config.toml
num_hidden_layers = 9
num_attention_heads = 6
hidden_act = "swiglu"
norm = "rmsnorm"
rope_theta = 10000.0
rope_fraction = 1.0
init_std_down = 0.0
beta1 = 0.9
warmup_steps = 200
decay_shape = "sqrt"
final_lr_fraction = 0.0
max_seq_len = 2048
max_steps = 6496
MLP neurons of a small language model. Each row is named by its layer, matrix (gate and up: input weights) and neuron, and shows model dimensions 80-207. Each number is 50 + 10 x the weight over its row's rms, rounded and kept within 0 to 99. A neuron's up and down rows have the sign that makes its largest values positive.
Before each neuron's rows, "fires on" lists the tokens most often at its 100 highest values on Wikipedia text that the model never trained on. A number after a token or word is its count.

fires on: "phi" 18, "0" 16, "other" 9, "the" 7, "2" 5
L3.gate120:39 38 50 53 59 45 43 59 30 79 68 42 50 72 52 57 59 60 41 62 62 40 56 46 45 55 48 46 48 55 49 33 45 61 46 49 69 58 33 52 38 31 66 56 63 52 48 67 40 50 56 52 47 32 48 50 47 62 53 56 71 41 67 40 52 41 47 44 55 69 64 59 51 47 48 40 56 41 37 44 34 40 35 31 39 48 41 33 53 63 45 42 44 27 59 71 58 34 51 46 30 45 55 56 45 51 43 58 46 44 48 54 33 31 34 60 54 57 55 48 56 60 56 51 48 45 51 33
L3.up120:63 57 68 52 48 50 59 34 57 50 65 32 32 59 50 44 52 45 57 55 40 47 61 53 56 43 25 53 43 31 38 52 49 51 40 71 56 23 58 40 50 52 46 39 69 56 41 52 69 45 54 39 43 37 61 42 38 54 50 44 66 34 66 34 56 67 56 55 53 67 56 43 31 66 53 52 60 32 45 58 42 55 49 53 62 55 20 49 48 57 40 57 65 48 59 61 45 52 44 59 28 43 61 52 45 57 66 38 51 43 48 54 57 64 49 45 36 54 53 42 50 58 68 45 47 67 56 66

fires on: "\n" 89, " Uni" 5
L3.gate85:49 37 57 49 56 45 33 60 67 55 53 51 55 53 50 53 59 45 43 54 45 54 32 47 50 47 62 59 43 59 70 51 68 75 46 36 37 73 46 64 38 54 55 54 60 87 61 44 52 48 45 59 54 61 35 69 47 64 35 43 37 58 52 35 50 41 55 51 71 48 48 56 42 55 51 42 51 49 71 58 45 48 56 54 47 59 48 35 52 50 36 56 44 46 39 46 30 31 44 38 67 37 48 54 62 50 62 53 54 40 41 67 40 52 54 53 34 49 48 51 52 63 52 70 49 59 41 41
L3.up85:42 41 41 38 55 37 42 64 53 52 44 53 53 32 43 56 52 66 55 60 53 69 29 58 44 45 53 45 56 63 43 64 64 56 58 58 39 57 37 34 44 48 63 51 31 63 43 53 52 69 47 54 58 50 45 59 64 52 63 59 37 45 54 32 49 51 60 53 54 48 59 69 43 47 35 35 53 51 60 50 47 49 51 60 68 34 63 47 49 50 29 38 51 54 60 39 45 45 51 39 69 46 34 47 31 54 47 63 62 34 46 56 37 44 56 47 57 39 50 33 50 51 65 48 38 63 44 57

fires on: " in" 37, "ing" 24, " on" 11
L3.gate952:38 46 35 49 57 41 59 42 49 62 41 67 34 45 50 49 42 42 59 60 53 45 66 36 43 63 49 47 61 27 45 51 49 46 59 57 49 26 33 61 67 47 46 57 63 36 50 44 51 48 48 52 61 51 34 41 52 51 46 52 52 44 50 63 58 50 51 55 27 54 42 39 50 36 63 31 46 68 40 50 74 44 49 54 37 49 45 54 46 48 63 51 61 54 54 44 43 46 47 42 55 65 63 40 64 73 38 41 41 44 57 47 49 45 38 32 65 50 64 57 35 73 56 27 49 49 61 43
L3.up952:44 50 32 35 51 61 59 60 66 41 61 47 57 51 55 40 51 42 53 56 45 53 61 51 32 58 26 17 51 52 64 48 49 47 46 56 38 42 47 67 47 60 49 41 40 55 57 47 62 49 45 54 48 75 59 41 61 60 42 49 48 61 62 36 61 57 55 44 30 51 35 60 49 40 43 57 41 48 58 75 56 66 43 49 45 67 41 47 26 49 40 59 57 62 54 44 45 36 44 56 48 46 70 38 67 41 50 54 46 38 35 39 44 52 53 58 60 49 51 33 67 55 48 58 57 55 55 52

fires on: "\n" 20, " |" 14, "ca" 10, "The" 8, " race" 7, ")" 5
L4.gate762:53 71 53 44 48 51 51 39 43 52 46 42 42 61 59 55 53 44 62 50 38 48 42 55 77 45 53 64 43 46 43 33 54 59 38 26 44 54 43 47 54 49 42 43 65 53 36 51 50 47 47 49 60 57 42 66 34 51 45 50 51 66 54 51 53 44 47 40 51 57 48 59 50 46 71 65 57 57 60 42 40 52 59 61 23 45 66 27 49 70 58 37 49 27 51 70 47 56 59 44 50 38 57 60 32 38 45 45 44 53 38 56 52 49 40 49 47 51 49 41 51 49 47 53 50 44 73 50
L4.up762:46 53 62 65 65 41 51 41 67 54 47 37 30 53 51 45 44 66 59 49 61 46 43 67 58 41 42 38 67 65 59 31 58 78 49 69 54 55 48 34 50 37 51 50 41 53 51 60 49 59 42 54 42 63 42 52 50 45 46 40 38 42 59 47 68 40 49 47 39 53 46 67 47 57 38 42 69 47 43 43 52 52 61 45 54 34 49 37 51 43 39 54 52 50 61 54 64 42 41 41 54 48 42 64 47 34 20 51 56 52 42 50 51 64 50 42 42 59 55 58 56 65 56 60 48 69 61 46

fires on: " |" 49, " (" 12, "9" 9, " –" 8, "ata" 8
L3.gate645:57 57 50 39 50 52 67 59 45 66 54 60 46 58 55 30 59 43 53 70 43 66 41 46 54 50 52 57 62 38 48 47 41 55 35 50 61 45 37 45 56 50 62 45 54 45 43 53 58 51 57 55 58 49 53 48 55 36 41 55 44 36 42 50 58 48 51 50 43 57 67 48 54 38 76 30 56 48 42 53 39 52 28 50 59 31 55 57 42 53 65 66 55 40 44 44 39 46 75 38 52 70 51 36 63 49 43 57 66 32 44 44 65 54 57 57 28 48 53 45 45 55 61 52 55 46 55 26
L3.up645:56 55 63 40 50 55 44 49 49 39 55 61 38 57 33 41 38 56 36 61 50 55 36 44 37 39 62 67 59 41 46 59 30 53 43 53 50 45 43 50 76 47 43 66 53 50 36 55 41 64 44 49 74 40 46 55 61 51 51 57 51 47 51 48 54 39 55 55 38 55 24 42 49 39 62 47 60 52 34 57 55 69 36 43 54 34 52 54 61 53 59 46 33 51 62 44 37 44 64 21 55 63 44 50 61 70 57 46 65 40 50 62 37 53 48 68 50 48 79 42 57 50 59 41 42 52 36 28

fires on: " U" 66, "U" 15, " her" 5
L4.gate626:63 53 47 45 49 67 48 30 55 40 34 60 56 55 55 56 47 57 58 54 53 44 54 36 63 48 59 47 47 52 54 63 70 61 30 50 47 61 47 47 53 71 47 49 60 41 48 54 61 45 51 58 39 65 70 38 47 53 52 52 51 57 55 52 53 53 42 46 41 61 61 53 42 51 53 44 65 50 38 43 60 58 45 63 60 44 48 64 56 47 55 49 66 38 57 48 49 65 38 47 66 49 53 48 62 42 43 46 30 46 34 62 38 47 40 58 72 61 54 65 56 63 43 55 44 59 47 50
L4.up626:65 42 50 45 43 38 48 69 51 46 50 56 41 38 53 63 53 64 49 47 55 60 33 59 45 54 39 70 34 49 68 44 43 52 70 48 39 39 37 62 41 61 51 38 60 42 51 48 34 50 59 50 55 52 52 51 61 46 61 47 64 48 33 41 40 57 44 47 76 55 56 76 38 46 29 62 60 38 66 64 50 46 53 56 51 47 41 63 44 61 39 56 54 42 67 66 53 27 49 57 47 56 40 42 38 45 46 59 38 51 53 57 60 50 40 46 69 63 64 42 32 65 42 59 18 58 40 45

fires on: "lo" 34, " Lo" 22, "\n" 11, "==" 9, "Lo" 8, "io" 4
L4.gate382:36 48 63 53 55 45 43 46 54 64 42 67 58 50 53 52 44 55 38 60 38 46 42 45 61 49 64 46 57 56 58 47 64 67 35 69 65 28 39 64 49 42 58 44 37 64 43 58 58 39 48 29 47 50 51 45 37 50 31 65 34 43 41 56 76 51 56 45 73 55 78 81 48 66 35 37 63 32 57 60 41 45 47 52 56 66 51 42 52 50 39 47 36 55 39 42 43 46 55 57 55 60 32 53 47 51 71 49 38 61 47 59 31 46 35 34 32 63 65 51 36 53 52 48 39 42 50 28
L4.up382:48 52 65 54 54 38 40 65 40 68 41 64 47 33 42 52 45 63 52 43 43 64 48 54 56 34 66 46 47 34 46 71 64 56 52 39 43 38 43 59 55 48 60 64 65 51 55 48 50 35 57 60 50 35 46 48 68 51 46 50 51 40 34 46 45 66 53 34 51 49 44 52 59 54 29 46 52 45 56 52 54 53 50 52 61 63 59 37 61 53 28 40 33 39 59 35 52 40 48 32 64 57 38 60 41 49 45 33 43 60 63 49 49 56 40 60 54 54 58 49 51 47 56 43 36 58 56 44

fires on: "er" 32, "\n" 17, "r" 5
L3.gate509:43 44 41 55 56 54 64 36 47 45 63 40 53 48 49 44 66 35 56 52 62 39 37 74 39 42 59 50 46 49 35 49 48 66 54 50 56 63 44 59 46 48 49 56 49 49 39 41 41 44 44 63 58 48 55 40 45 76 47 37 43 39 58 46 50 48 61 61 45 49 47 45 47 38 45 54 36 69 61 61 30 51 53 66 61 67 37 43 52 63 50 52 57 57 58 44 35 66 51 63 62 62 56 48 45 56 52 42 42 57 55 50 30 46 64 52 45 36 60 46 75 50 61 53 52 35 57 39
L3.up509:64 44 32 47 68 59 49 40 43 64 33 61 49 63 56 47 52 61 45 54 53 46 33 53 44 54 45 47 53 61 59 67 57 47 70 50 37 78 65 43 44 61 48 48 45 56 55 59 56 50 56 39 56 38 60 39 57 64 58 60 50 63 55 59 54 36 76 67 51 45 54 36 39 45 41 48 50 62 67 61 43 44 65 60 49 56 59 48 54 60 51 51 46 44 31 46 50 56 60 62 58 50 43 58 38 49 59 59 42 54 73 54 22 39 51 46 54 50 58 25 40 53 49 48 43 50 50 40

fires on: "ter" 20, "the" 11, "a" 10, "la" 10, "de" 9, "on" 7
L4.gate981:55 60 55 46 58 50 38 50 55 55 50 59 61 51 43 39 49 50 70 63 67 56 50 34 50 34 40 50 35 36 29 40 50 43 58 51 44 56 71 61 34 38 59 35 48 58 69 55 44 39 46 60 50 53 39 52 39 57 60 52 52 55 56 46 64 56 30 51 63 61 60 51 20 55 32 45 35 52 49 62 49 48 35 42 50 44 54 55 58 42 67 66 46 42 55 52 33 72 66 34 54 49 59 46 43 48 31 37 57 76 49 52 52 61 57 55 54 56 47 42 41 57 54 59 58 57 57 38
L4.up981:41 31 43 73 49 58 47 50 58 54 59 58 61 60 36 39 65 57 40 62 58 56 51 45 50 46 36 54 39 49 53 49 42 53 67 53 48 63 42 59 48 46 55 59 47 61 37 39 39 54 40 58 47 35 71 34 63 54 62 61 47 61 38 57 47 58 55 37 35 52 40 47 55 40 57 53 51 69 62 54 64 52 45 68 58 34 41 36 53 45 55 62 61 31 64 63 30 53 66 54 59 29 55 61 57 34 52 47 41 50 54 66 52 46 35 47 70 51 25 61 49 53 60 46 69 43 61 36

fires on: "," 100
L3.gate981:59 63 36 59 59 73 53 42 49 44 56 63 47 49 52 48 43 51 58 67 54 52 53 32 34 51 51 31 73 43 74 60 60 53 59 34 55 58 61 59 66 55 52 49 53 50 48 53 29 48 36 58 44 45 70 53 45 45 57 40 43 56 50 51 44 65 47 46 52 41 46 56 59 24 45 57 43 46 63 59 53 82 43 41 52 47 40 46 54 29 45 46 62 50 38 39 56 53 39 48 35 52 73 67 47 46 52 50 46 57 52 60 40 56 38 47 54 56 64 48 55 45 67 48 50 42 59 46
L3.up981:41 63 46 45 35 55 39 51 52 43 59 60 51 59 40 37 51 41 63 39 62 59 43 38 42 55 43 54 57 35 69 46 73 53 33 47 53 61 54 47 67 53 48 49 62 54 54 63 37 47 51 58 53 52 66 49 46 49 45 38 47 58 56 45 44 60 45 42 51 35 61 49 52 32 46 45 65 48 57 49 60 65 39 63 46 50 55 46 42 28 40 52 37 38 38 48 64 60 35 55 32 46 56 76 46 53 29 64 56 59 70 58 46 52 49 46 55 47 41 60 48 65 66 40 45 61 53 36

fires on: "," 22, " and" 17, " |" 10, ")," 10, "it" 5
L4.gate450:47 58 41 30 64 50 56 59 43 41 39 33 43 51 40 49 31 53 65 68 53 55 45 35 29 44 50 61 63 56 69 48 44 47 53 48 53 50 41 42 37 36 51 55 65 62 51 28 52 57 61 21 50 65 57 69 41 54 78 55 54 58 41 54 67 42 46 62 45 60 49 41 66 52 57 35 44 55 47 49 44 52 47 35 45 26 43 53 39 37 31 65 57 50 55 46 58 51 65 39 46 45 50 41 37 53 55 55 43 47 36 53 40 51 36 46 36 43 39 51 43 65 39 57 70 52 54 55
L4.up450:56 42 52 49 39 56 53 59 58 48 46 39 52 50 39 56 59 62 50 59 60 55 54 34 41 58 54 51 57 55 58 38 69 34 48 43 68 60 56 43 50 63 48 31 53 58 46 51 62 50 76 39 37 53 51 45 57 66 52 32 54 39 64 70 57 56 48 53 41 51 46 58 59 53 35 53 43 40 48 56 43 44 64 43 41 44 53 51 58 51 44 47 64 60 42 44 48 36 41 39 54 46 48 56 45 33 51 41 64 51 54 50 31 51 74 49 60 74 28 47 61 43 38 55 48 52 51 49

fires on: " $" 17, "res" 12, "s" 8, " points" 8, "$" 7, "se" 6
L3.gate522:65 73 42 39 47 61 36 57 57 50 71 47 57 64 55 55 53 42 45 69 49 46 46 55 54 27 46 46 54 35 57 32 51 42 49 51 54 57 48 40 54 45 56 65 49 65 54 47 56 49 63 33 57 59 60 76 37 49 31 70 65 57 34 54 48 49 38 75 51 65 40 51 37 56 56 54 53 37 61 47 43 54 40 40 33 63 37 38 43 45 61 34 46 64 48 41 59 51 46 43 45 43 43 68 51 72 45 63 52 64 59 58 60 54 34 43 52 48 35 51 43 41 61 51 51 47 41 26
L3.up522:72 54 59 45 41 59 37 54 57 57 43 51 45 60 53 54 62 38 40 36 38 42 56 52 59 31 36 37 44 39 49 57 49 43 65 52 54 77 45 56 44 42 36 63 68 39 59 46 36 55 50 32 53 51 58 36 40 60 59 56 47 63 57 44 53 51 55 66 71 63 46 61 39 51 41 55 71 54 53 54 34 55 39 64 43 60 52 58 36 50 63 56 29 61 51 50 72 43 40 53 44 40 55 62 48 67 55 62 66 61 56 45 50 44 37 52 58 43 46 57 38 56 56 50 38 40 45 39

fires on: "\"" 43, " |" 23, " –" 7, "\n" 6, "le" 4, ":" 4
L3.gate37:44 59 51 56 55 28 41 45 34 41 36 50 54 44 56 30 53 50 73 40 46 35 50 54 48 40 53 62 39 42 56 56 46 25 45 62 34 60 52 64 43 38 53 59 41 46 68 45 62 51 58 46 54 59 41 53 51 26 42 52 46 44 39 37 50 46 47 64 34 35 49 39 33 40 67 44 49 46 43 63 60 44 48 47 38 47 45 53 51 37 37 48 47 44 41 33 50 43 43 39 47 72 63 45 62 50 37 60 49 42 58 44 70 57 62 71 43 56 37 50 47 70 54 49 55 59 47 33
L3.up37:55 59 64 61 61 40 47 59 42 56 54 45 51 42 44 49 60 46 62 66 49 47 52 60 59 47 63 50 49 51 63 49 43 56 32 54 40 66 62 58 57 57 40 34 46 44 56 46 49 64 56 54 63 61 49 54 60 56 46 62 48 44 34 45 34 37 57 64 54 58 53 43 53 57 57 45 49 67 32 49 29 45 39 39 67 39 46 43 49 53 47 37 41 57 35 46 48 64 65 36 46 52 41 49 46 47 33 65 54 54 78 55 57 61 44 51 44 66 35 49 53 66 39 63 38 45 47 30

fires on: "\n" 33, " " 13, "ing" 12, "-" 10, "un" 7, "or" 6
L3.gate264:51 52 56 46 41 48 57 49 35 50 44 52 62 48 56 56 49 31 43 40 62 69 43 50 52 45 56 60 51 40 41 37 47 42 77 71 52 55 33 36 55 46 58 49 60 66 42 50 62 48 52 29 63 63 48 31 47 63 59 52 42 45 34 55 54 54 34 58 54 46 38 39 58 38 53 43 35 51 65 53 89 64 53 56 50 65 53 52 48 65 41 38 47 44 64 60 36 58 56 48 28 41 63 59 44 68 53 45 63 72 41 62 39 48 56 44 49 58 50 61 58 53 62 51 52 33 39 42
L3.up264:44 69 54 35 53 75 47 42 60 65 69 44 65 43 65 40 53 54 47 51 58 58 46 48 47 53 43 40 36 42 52 27 57 41 71 52 53 54 54 40 45 63 49 51 62 50 53 63 63 68 64 66 54 58 56 37 35 44 25 56 39 32 75 61 65 59 50 43 63 52 62 34 49 48 52 44 48 49 70 60 50 56 53 31 46 62 52 48 37 44 64 53 48 53 32 48 50 60 50 57 47 48 74 41 60 37 58 59 62 51 54 49 57 31 48 66 59 61 75 60 55 33 55 59 57 68 51 39

fires on: "lo" 19, "vo" 16, "\n" 12, "o" 12, "-" 12, "pos" 9
L3.gate490:48 54 55 82 56 62 31 43 51 75 44 51 39 47 57 55 58 38 46 54 35 45 50 40 53 38 67 54 36 51 60 47 57 65 46 39 58 54 44 53 63 48 60 48 66 66 40 57 39 42 44 64 49 56 52 44 58 49 39 68 48 34 63 46 65 58 44 73 50 41 52 58 51 30 48 42 51 53 63 46 49 53 39 60 37 48 45 53 64 51 50 51 50 47 30 37 61 56 58 53 68 38 47 52 48 27 60 60 45 45 54 55 60 72 55 47 53 65 47 38 63 64 64 55 46 46 45 52
L3.up490:67 30 58 52 57 68 43 58 64 52 43 49 29 51 55 48 51 42 54 52 61 58 50 52 61 36 45 55 45 59 55 60 77 38 47 68 65 42 33 46 58 41 68 50 38 52 46 50 63 50 53 50 57 59 58 49 51 58 47 69 40 45 64 60 44 49 56 46 62 41 63 51 64 55 44 56 38 45 65 61 53 48 43 41 49 70 45 64 33 52 54 52 44 39 64 44 34 50 49 63 42 37 29 41 55 50 65 57 57 53 56 48 58 26 64 54 47 49 38 57 60 38 51 56 67 69 63 38

fires on: " more" 23, "," 17, "s" 7, " in" 6, "ub" 4, "2" 4
L4.gate709:50 57 54 33 57 60 59 44 67 65 53 46 29 71 39 44 62 49 50 49 68 61 36 40 39 55 43 48 58 68 57 46 64 50 46 50 42 54 54 59 46 63 49 58 60 53 60 50 44 59 55 46 40 37 48 54 43 54 39 47 48 51 37 60 50 65 43 43 52 60 40 31 35 51 33 48 61 46 55 63 53 49 73 42 44 34 49 28 50 67 50 45 60 54 27 37 57 43 53 42 46 50 48 40 46 46 51 61 60 49 46 55 34 52 50 45 61 66 58 47 49 52 56 50 56 46 30 43
L4.up709:40 66 44 39 41 65 58 43 48 58 61 55 39 52 46 51 55 55 48 57 54 63 26 51 49 42 60 43 40 33 37 36 54 45 64 52 41 56 26 63 61 65 41 45 52 55 52 46 48 60 47 57 46 55 43 56 36 58 55 36 59 42 33 41 41 57 51 52 60 49 30 55 49 37 43 33 62 54 54 52 60 46 51 50 58 39 47 39 57 43 43 41 60 28 66 44 46 50 29 43 43 46 58 51 53 56 43 71 57 64 39 43 34 46 63 46 45 43 56 52 50 67 32 39 63 51 40 52

fires on: "," 94
L4.gate211:57 63 43 42 71 61 37 58 54 53 62 43 50 54 45 49 43 38 59 62 56 38 50 31 45 47 47 47 46 51 53 63 54 60 58 57 48 65 41 49 58 64 36 67 68 43 49 50 41 50 57 56 28 52 37 60 57 53 39 33 47 49 35 49 46 30 47 54 54 55 55 61 51 56 48 45 51 63 36 56 60 34 44 61 45 32 49 55 51 50 33 55 65 53 54 54 51 47 51 50 42 59 54 52 55 61 56 83 50 41 57 42 38 43 56 45 41 44 54 50 24 54 39 60 61 48 45 64
L4.up211:52 60 51 38 53 49 52 51 60 49 56 61 58 40 42 39 52 51 65 43 54 52 58 35 31 67 49 39 49 28 52 44 48 46 32 64 60 67 52 48 62 59 43 37 43 42 67 66 39 38 52 44 45 52 42 46 25 51 45 50 49 47 46 36 47 50 58 67 50 43 55 52 51 45 52 38 37 55 44 44 47 60 60 48 42 35 52 56 47 47 38 54 62 36 42 41 72 41 49 57 37 66 54 45 52 60 43 63 56 51 57 34 30 51 38 43 51 39 48 29 35 47 47 64 59 56 34 51

fires on: "," 61, " and" 35
L3.gate827:49 51 32 42 46 45 59 57 53 61 42 58 46 48 49 56 44 35 58 46 50 51 56 36 71 53 47 46 69 58 40 52 54 45 62 46 68 61 30 72 49 72 41 41 56 37 60 38 40 36 27 52 48 73 59 55 55 52 56 58 50 35 50 33 52 45 54 74 57 62 55 51 58 46 51 41 36 67 58 39 43 48 43 42 61 42 40 54 50 64 35 56 65 53 60 50 43 42 48 64 32 68 65 74 32 54 54 60 49 57 55 36 32 52 41 59 42 59 46 47 46 59 56 53 50 49 66 65
L3.up827:49 55 50 36 62 61 39 57 38 49 47 57 50 60 38 61 46 70 50 51 69 60 50 46 22 43 33 61 83 47 41 39 50 56 47 42 45 56 58 42 67 57 42 51 57 41 46 52 48 57 43 50 55 46 45 58 50 45 55 51 43 36 62 36 40 45 40 40 64 36 39 39 35 54 46 47 61 41 60 48 48 61 44 68 40 44 48 51 58 47 44 37 67 58 46 56 70 58 41 44 38 51 60 35 43 59 64 45 49 64 51 53 43 57 63 59 70 52 53 43 44 51 53 45 62 60 42 68

fires on: " |" 59, "–" 23, " " 9, " of" 4
L3.gate371:39 67 26 50 62 63 47 44 64 31 53 50 66 41 68 41 59 50 42 44 38 34 54 40 36 38 31 44 54 61 32 40 62 68 50 61 47 43 62 42 38 41 52 39 55 44 49 58 56 65 42 48 66 31 52 55 52 65 57 45 52 44 44 61 49 43 52 61 45 32 68 46 59 45 42 38 52 42 44 45 37 50 57 40 23 53 44 42 49 53 44 73 53 50 70 54 49 55 57 40 53 86 37 53 48 53 35 45 55 56 47 56 36 58 53 48 47 41 60 54 64 53 46 49 54 52 51 53
L3.up371:44 48 56 59 37 49 50 49 67 55 47 77 53 34 61 63 53 46 61 38 60 33 48 48 53 43 55 37 44 59 46 45 57 48 54 62 56 49 48 52 45 39 55 42 46 45 47 53 60 55 56 69 42 56 50 54 59 70 53 44 66 61 58 56 56 44 46 17 56 60 48 54 63 50 67 52 57 41 78 48 79 50 60 41 66 64 70 48 33 57 35 49 42 50 44 49 39 58 51 53 39 58 44 52 61 71 53 52 55 46 43 37 32 44 57 56 60 41 52 63 65 44 56 48 37 64 53 59

fires on: "es" 46, "0" 43, "s" 4
L3.gate598:56 46 54 50 55 38 42 57 51 61 53 61 38 58 57 64 53 59 41 46 49 35 67 50 68 58 58 41 44 51 34 48 43 43 19 56 62 54 50 58 34 37 37 56 46 36 52 63 56 67 81 57 44 51 58 56 39 53 49 57 45 44 58 29 38 57 55 50 51 48 54 50 46 52 52 39 57 62 52 50 47 58 51 42 65 42 55 47 55 41 62 42 48 36 49 45 62 40 54 62 69 57 45 37 63 51 50 47 78 43 66 82 67 30 57 50 55 52 45 55 59 49 52 44 57 63 46 52
L3.up598:73 67 53 59 54 45 41 69 56 48 45 54 46 58 41 47 55 53 42 58 48 51 42 60 50 51 31 43 35 57 52 48 33 60 18 55 53 27 45 61 63 60 35 58 49 54 42 64 63 52 55 55 60 38 49 43 41 47 54 55 62 31 61 27 61 57 43 54 48 52 80 49 55 51 46 48 56 45 45 72 56 49 62 44 57 55 62 40 44 44 51 51 54 44 45 51 53 55 44 59 52 39 38 48 46 49 46 78 62 44 53 46 60 56 34 58 56 68 56 51 42 51 49 57 52 53 55 50

fires on: " such" 30, " as" 19, " |" 10, "uch" 8, "Career" 6, " Pol" 5
L3.gate507:50 72 40 30 57 53 58 45 47 47 47 40 57 49 68 48 58 46 48 41 60 51 46 63 61 57 46 47 52 64 56 68 48 53 58 57 48 65 68 65 47 67 41 62 62 34 56 66 41 52 63 61 56 49 49 70 61 45 57 61 63 54 48 28 46 46 45 59 54 48 40 41 59 41 53 45 59 42 30 36 45 51 61 57 40 34 66 49 35 59 44 54 51 42 58 45 28 67 43 50 51 57 33 47 48 58 52 50 53 53 48 48 26 44 59 51 57 37 30 41 40 60 42 38 55 62 67 58
L3.up507:43 74 62 28 49 80 40 53 53 43 70 46 48 39 67 34 50 38 43 49 41 48 36 41 64 43 46 53 47 52 57 62 45 61 36 51 51 35 64 67 42 49 53 64 48 30 62 43 58 51 41 58 58 49 60 52 65 54 57 51 59 60 49 57 55 45 43 52 54 50 48 47 33 51 43 52 45 51 36 64 63 46 76 58 46 58 49 71 59 64 50 61 54 51 55 68 43 33 51 49 53 62 40 36 43 51 37 43 54 52 44 59 48 54 44 61 50 47 47 36 52 36 46 75 41 41 43 56

fires on: "." 81, "s" 6
L3.gate786:55 70 36 35 37 24 35 54 29 49 49 35 45 65 53 63 51 61 66 48 40 59 40 59 53 39 43 44 44 60 51 60 50 55 41 56 42 59 49 64 52 52 60 54 52 54 50 44 48 53 60 76 60 58 53 55 57 44 54 66 35 36 39 38 58 68 61 69 34 65 53 58 42 53 46 42 31 50 64 45 52 42 44 41 49 57 63 46 48 39 53 63 66 44 47 40 47 44 37 48 51 44 44 57 33 32 64 47 46 62 48 58 37 71 45 59 48 49 40 43 51 52 57 52 37 54 50 54
L3.up786:54 52 54 44 57 41 44 57 42 56 61 55 40 52 45 62 38 41 70 62 54 47 51 44 47 57 39 38 22 51 39 63 30 54 28 57 68 63 39 55 62 45 41 62 48 48 46 43 69 55 45 43 58 51 51 48 38 19 39 50 43 52 59 46 57 60 35 45 46 55 65 40 55 53 40 48 69 43 42 65 58 36 65 40 62 48 54 60 58 48 54 62 56 33 58 33 58 35 72 48 53 64 56 59 31 53 64 57 57 37 40 45 70 48 52 44 42 56 56 46 56 65 41 66 41 44 47 54

fires on: "ing" 35, "izing" 6, "e" 6, "ating" 6, "ising" 6, "s" 6
L3.gate261:51 35 52 45 54 47 61 31 33 51 52 48 34 65 41 46 49 48 43 59 50 42 41 47 46 55 57 47 66 40 34 58 44 65 60 70 55 39 37 62 49 40 43 47 53 31 63 68 45 65 38 67 63 44 27 42 52 56 64 54 57 28 35 56 53 38 46 46 49 63 43 48 60 54 67 51 56 49 47 51 58 59 39 53 54 53 54 44 53 59 43 50 39 53 53 29 47 59 42 59 49 41 62 54 63 52 47 39 37 55 49 56 37 45 65 55 57 52 62 44 58 76 47 47 65 45 54 35
L3.up261:56 30 44 54 65 54 52 48 41 44 47 38 56 58 20 36 45 44 48 54 40 49 61 42 33 41 34 58 49 53 58 51 44 47 48 63 53 39 50 57 50 36 42 55 54 56 58 43 57 55 45 60 52 48 54 56 36 68 36 38 47 46 61 47 33 48 67 58 49 54 29 58 51 43 46 55 47 52 36 58 67 65 52 61 61 46 44 54 60 52 41 49 52 43 57 50 47 45 26 54 34 50 62 43 54 43 46 55 49 54 51 65 46 62 43 55 48 50 46 66 43 41 44 33 61 59 69 53

fires on: "," 36, " had" 14, "." 11, " |" 7, " have" 5, " He" 5
L4.gate217:58 54 48 70 50 65 54 68 23 31 54 56 49 38 49 35 54 60 50 50 63 55 51 52 53 57 49 59 16 52 41 41 38 52 33 50 52 43 49 25 55 60 61 61 51 58 24 36 58 47 51 71 42 43 43 47 43 48 60 51 56 37 56 36 43 57 60 56 50 32 51 56 42 49 72 45 53 69 49 41 55 53 54 38 37 46 37 48 62 44 67 44 50 62 49 65 55 48 53 51 66 52 63 57 54 49 44 67 28 62 41 61 36 50 46 55 37 63 30 43 50 36 55 57 46 65 62 53
L4.up217:59 47 63 61 51 49 50 32 31 55 40 51 52 39 52 52 59 61 56 66 56 59 35 60 67 49 42 54 35 57 66 44 49 54 63 43 57 37 45 62 57 71 50 52 64 46 42 58 44 31 52 42 41 65 53 48 50 45 47 60 39 35 28 46 40 55 56 43 56 45 62 52 40 60 59 59 43 60 54 59 64 50 59 41 47 53 52 46 62 54 59 55 48 34 52 42 51 33 51 39 32 56 64 64 49 29 35 59 37 46 55 47 34 45 38 50 42 42 70 33 44 56 48 40 55 32 58 56

fires on: " (" 45, " $" 14, " #" 10, "$" 7, "table" 5, "2" 5
L3.gate782:48 63 48 32 51 46 19 36 42 38 47 60 67 55 35 57 52 45 58 62 34 31 58 57 67 53 62 49 35 37 25 56 48 71 66 49 47 58 37 56 46 55 47 47 47 60 56 49 43 49 58 57 51 59 43 53 64 50 42 47 47 55 41 42 56 31 46 53 73 46 53 55 38 49 37 53 74 53 47 60 35 48 61 54 47 64 47 50 32 48 40 46 35 53 46 57 61 51 58 45 46 54 59 51 56 62 38 38 48 53 62 62 47 33 55 50 55 39 54 66 44 47 42 47 41 50 45 47
L3.up782:38 66 53 43 50 67 35 44 44 43 52 61 56 66 19 66 52 45 55 54 46 33 34 55 55 53 65 46 53 44 36 45 41 59 55 42 54 54 50 57 43 49 30 59 52 53 57 63 27 50 47 35 43 61 52 47 39 45 50 49 59 48 47 52 48 51 41 55 51 64 47 63 35 54 41 57 42 52 43 51 40 57 43 62 59 51 54 38 46 55 47 55 32 33 57 49 45 42 51 41 19 32 44 37 58 68 44 47 68 65 49 50 57 42 42 65 26 43 61 52 61 40 38 47 50 43 64 57